config.toml
num_key_value_heads = 1
head_dim = 64
intermediate_size = 2304
rope_fraction = 1.0
qk_norm = true
tie_word_embeddings = false
init = "uniform"
optimizer = "muon_variant"
beta1 = 0.95
decay_fraction = 1.0
doc_mask = true
max_steps = 8487
MLP neurons of a small language model. Each row is named by its layer, matrix (up: input weights) and neuron, and shows model dimensions 288-479. Each number is 500 + 40 x the weight over its row's rms, rounded and kept within 0 to 999. Numbers have three digits each.
Before each neuron's rows, "fires after" lists the tokens most often just before its 100 highest values on Wikipedia text that the model never trained on. A number after a token or word is its count.

fires after: "." 48, "s." 8, ")." 5, "er." 5, "a." 4
L3.up422:496495459498521511538472563517544541462543468422489529436563543496499531423494527528496435368493526468496451470465573470487530475536494472470600503445514493505535485431502491467527515531497561513492536510389548472535461556535588478449409472448428510524525485568563471567390493497470535500462448518490464518501504500559544488462513550506596555495490456417459460515486498401463494529546469511443444558495522523516470488464519488512494504498534469455551504457479502515501512486523456526491497516431498433487520499499521487580520516564525502535418528531541504512502501506514465521

fires after: "\n" 43, " place" 15
L3.up2100:501495487495489540505488535493531491519514401475580459553549542465478497498490521470537391509506545525489534503500555472525471559522531480471545467546484498488506540496448518458446524495462527525462542528487568532515561468513500451457525464427519470591503407538431553480428506527491483408454490479494489515542516563630520503493441543423518498519546455495449531504424540485538481448457581507558422528533479526497441536496486480422486486537471470491451529480497453562542534427487555478444473478478536479511443478577542504515454494490539522500544429517529492478496520487495470546

fires after: "′" 31, " |" 25, "′0" 4
L7.up1273:440553466535433563539495435499418529509478470551576476489425540549474495516532500457432568503480527559487515509529477495395523466446511406511581471541524516509512419482394485484452490493557538548545489509519482519529524470510490545527560473533483491516513528529509448533439504478467576516517522449470459505534546517450478473395543549502508454504498453526470530576465530538559525532532510499519458482474461468524537560499478559530505516492476496579469482476444515454486559520472501533535510488513503418487510524516471520502498586481454410507433540518410517529539511530462585432

fires after: "===" 38, "==" 22, "\n" 18, "====" 4
L3.up429:499554498456461501547538530496473583455439507471544467484573546499501527464453508450499474534565496442473511563467485526447540509538527566483443452513472487510550478530437558424502470463519566539481470557586419516557482488453506488411489506440540464523546521473505581480423505517503483471469564492479473471497485429476444417483571498494449490417458509484528536509538454474469550435437525539430475459493504481463522507508473494616511516419522483486468458433499567496448591518490456488446477498552521504527476521457458517496539484512511472534485523484481472431489502498504542544

fires after: " a" 52, " an" 4
L3.up119:420475507452461481486457573554431438484529447504496479485597527612407494502492489503542442555463546539501533504544433399491503526522490612583493443465422485536448493406529510490464451524583499573603455492464480452551474434487513487501489447463480477540500431538492527457494489498520499543461482547479445520468525492506471461439499479438468520477522532508516558471480555504480456451472581437496547473515546510490462528456460498495360527470510516535525574479521490538477524533544414559457448535502471460445464447455465566478510376533493525467490458485535505545495456446480543481

fires after: " |" 40, "″N" 11, " –" 7, " on" 4
L7.up1370:505513460487494556523483464499454451521485476474577581516466510457493478512532424573449422534449422499566446481558518492523483427506478471507492541459499568534477502439508505478523526470537498472522525564550427524465491503509497544528505515454562487501497503509494510502467487439504489506493483507518532501447531467455527526505542414489470505454459485521496431528492479478434450504549565516495529454504443479479482450525487428427540529464514491500465479484498460467419538467586472507476483450472469451505485500465534506486500532448452437559491491511467569469499454461453519484

fires after: " that" 27, " which" 22, " who" 16, " had" 6, " and" 6, " can" 5
L3.up1883:448561571496488473476522481493409521482539542490494407521462489480490488424499506437536471587507504501498509561472458485526503505542600484524497479487433538515560490472435467416465480510545528497509490545496571503507470497451488506523461452488525517494495536534550499495622554513446530589460530514557523486386454465455520518519563444536501453517575471560449566528508572516494453508432413491478528547484531426500504474498532487463501549516542455462480557428468495545474432509485502598515568475490475431505518501515507451545534471448471527426497495496502504523496480494560426533

fires after: "\n" 32, " one" 7, " was" 6, "forman" 5
L3.up35:419446531479582506511458488526479499463511499485526518462556583557569413514507540459439480498517511519558465427567493522507566499538475423522568504572451564531435445471539477478596434500495457588511430443485485494501549502507541423519491565494510483517486451537510467520508513513565565449551486492521507502467466553495555448496525471544533484451516527514459507556445564468482505493492553516520537542418435481504483487531528494451565521505531557493514488495487519509445497561509495460489523500525499494494500504517455467451485501502479482431556484494475532488428460522548515533

fires after: "\n" 63
L3.up267:463561493537567409514494531488520508432475552507465488536443509493478457574566486497502477476540502508528505507491526510514506569487495572522585558461533503469443344507551534517550482478546453492525469391552498491519488576489457513484412501449501514453529444521462450420418480498418521520464496461470592555489417436542452534501468446522560497480478486589546511554505538452490482506488525497516459466523582446557486495503500504564417493511535536489519505585498475460482559507493545490585544498602448504539464496474496566466560577461526496544555508525603547434524541532563522543

fires after: "\n" 94
L3.up172:511602474467526474487533475443512504521511463477516486460477519428494442436414524508536434482504391484450467496484548477482478544551500476491519468542500477520439517469481562500493463502474455538487523467471545462483513453491522471553492502421496535476492515550546553580548516440476523421541530464479544466436486558521503501462499547528566493481484518518515573537397497475602468414515523469457417525420403436514507506427545506457426525461517485434489457504567530529458503498525476513441540560511480496540480518482469477452490429452585519405488444506468498605514536500515453490

fires after: " |" 31, ":" 12, "s:" 7, "-up" 4
L7.up807:533554539563491454432558486571501492455509492491449498577539504431505517535450478536489478519532458488481524482463455465526498468471498543471524444448486551470514504468501526430575534482507496483490506515432499501521511535501452537497533518471480458508532502552446529520467489428567504510557510547482490504552499478484567513500577450439570469486519473482452543515495489508508507568435585440481461451448421466490492486484450499484488515502471487426551552481509512531448399553518436501480517520434470520482462466509480470485511421565466456543489477554448523439533546562425514538

fires after: " |" 35, " $" 4, "S" 4, " s" 4, "(" 4
L3.up632:485496475493470462538571544417431464483490490444503496491456476485555446490491534490507495530471484487533459514533502469537432480471542475553510497465516566478526491592540496545506485512542467540488508448526515583457501485546523474459494479520501513526532446486505515506543448520557499502520428490504489529518493516538497467507491541460413459454481481501447509533550545533564501496478477505496487519475484456530511490566458506545532556513550415503445499496504593516493486546505518524487439531526405455476519524524520570467495499537536474540488488508499428441507518526564442520

fires after: " m" 23, "°N" 20, " M" 15, "″N" 9, "art" 4
L3.up2013:454486478493483552471503476466474534479468497556428513500473518464478493522496551536477601512483555472456524568533485525486527499525479459567551450510487469491520560530529449496495474530522467395540525554490507469487528496533502463527470472533563524446431507502424546501409520466511535541483474562503497522455473527477535464488482499507513575582530509547578565499550503453443479449521497549498534432526544556477495476458476531526479591543558507500522560486469507430511521525518516587508452475503464494485516503503540479441518466493485478468444512518469532543541470564545458497

fires after: " G" 29, " H" 17, "H" 5
L3.up825:519484475456422533465454543494547506488451465482527504553569531456482517459481484503507537453463439505540455569504524521587557528505435469462558464448577567542557444461507474512527492521513507508479443499539467542547495507569561499461486507457530516532528525476536519513550568488528538554563520443452591489489496558502493519520513470500550478509612528504522459545521540483552514461453538561568561520465474466441438501486485518475516493465519523450509566544482479510506499425449474479475569496510469457549477442463518480546447535488450522497521524565463554513501435530539521427

fires after: " =" 50, "." 15, "a." 6, "s." 4
L3.up518:504481443503480427516468483427505477556508480490543512473468529474548551575474470508493464506483560457562490516502505485480537460525516427514503454492495536442433589409506504505548517439499494515539550568472505513496478481506542429555551457485489507507475499522463459511510481497525454525503459514612505448498467575471471441606541492470455595547519509528553506484581596511460496493475448456537616447509514434520536515488440475424471511459504559560516534548493550471514517422452468518490475475519583576531480552496475531534536540543502445549524514528471462468542539592549467483

fires after: "\n" 59, " to" 8
L3.up1283:533513429533493507544520443450477498547518559474532505464560521523516471456458491478436523519474528452449489446545499500480460562440417444545556488484529524494501482461502565474549389427527444487540440533500469498476530455473473529452514477541508490460497411435531528515519556447496592496558486500486510555572461476441494473508483478450465532546446474591470534510494467480498539510454476540459528551513513477500513552453525544585572500529456526573490548488445606512449517505490500586498534588463512531452430545548502444452493508486493523497543473566543477503484520550513545492

fires after: "." 26, ")" 6, "a." 5, ")." 5, "\"." 4, "er." 4
L3.up1244:504499450501440516499487512461544464516527512409524473468526535483452540610535473519507530492454505516511469518411472507537518543505527493498510424498602471493442491488472581517485481476559451436514499513451516489469489496502558484499526492517544511504533435530488412488543451563500535451472482522519518413460547454543485535526454496495496525523583577470441440487438439484511461544453576459463515515527541473467535514509516492468450508463522479480503418504515465464466521466501502467405485435490406525488471542501464573472553439602521557558435548482422527486459469593460498498

fires after: " New" 28, " editor" 6, " N" 6, " f" 5, " H" 5
L3.up1932:543471502500542499550540471532552478480535452522559488546609380455517539458433503489509527551394479510461464487502464559514471516457438496534492484471442448446478508447548494475474534496519503495557462498488530447470458539525492429494458497472491517445589477484477515532529524508480499528491490507460472518564542531531488457506538456509506495506530511501578542478561520497523561547508464458499474464493477567489510523492565490459462550517484493466490457558493509495500446464593430445456540479487493511536468505450502479461480491507451445505516520572402586552559500477434452508

fires after: " H" 33, "′" 10, " h" 7, "°" 4
L3.up312:573475490471548476403481439462461461469460569539522489593481557480436486552514533541624525528523496528431500448494520574513527482450505495580506552502580504536531509486540564539525505517490554524608480483493481494495523498474543509474501558552498471502524490540519475501482498553602528449494523518483475479455556561450450481538606456445578446504484557455526440570527466482510446482399468485475435534540536517500483578585532400493499547555488443486552542517504527538524541511460545535539509456440482397516526485467463502487461541521458490479445499493511510486495479479472461565

fires after: "." 38, ")" 6, "a." 5, "s." 5, ")." 5
L3.up1038:461475471418411444472501487477527513525487545434554562532548482426511478508462497584476439476431488490479549522528467461519560471483506497466462464529465466517507531450590527465582475464572472454547506506490503489446426521511553462445516449494453481495491566564512422479559464514498463482468491480531532458490475534551497458520491464486522521555551526406539549501469539518499478446474531480469519468559479518537519462539515461482569519507572472478520543519500427459516546590451529462503505484511499482503475509495452501484497545539477493449510458455504492504477539593536447544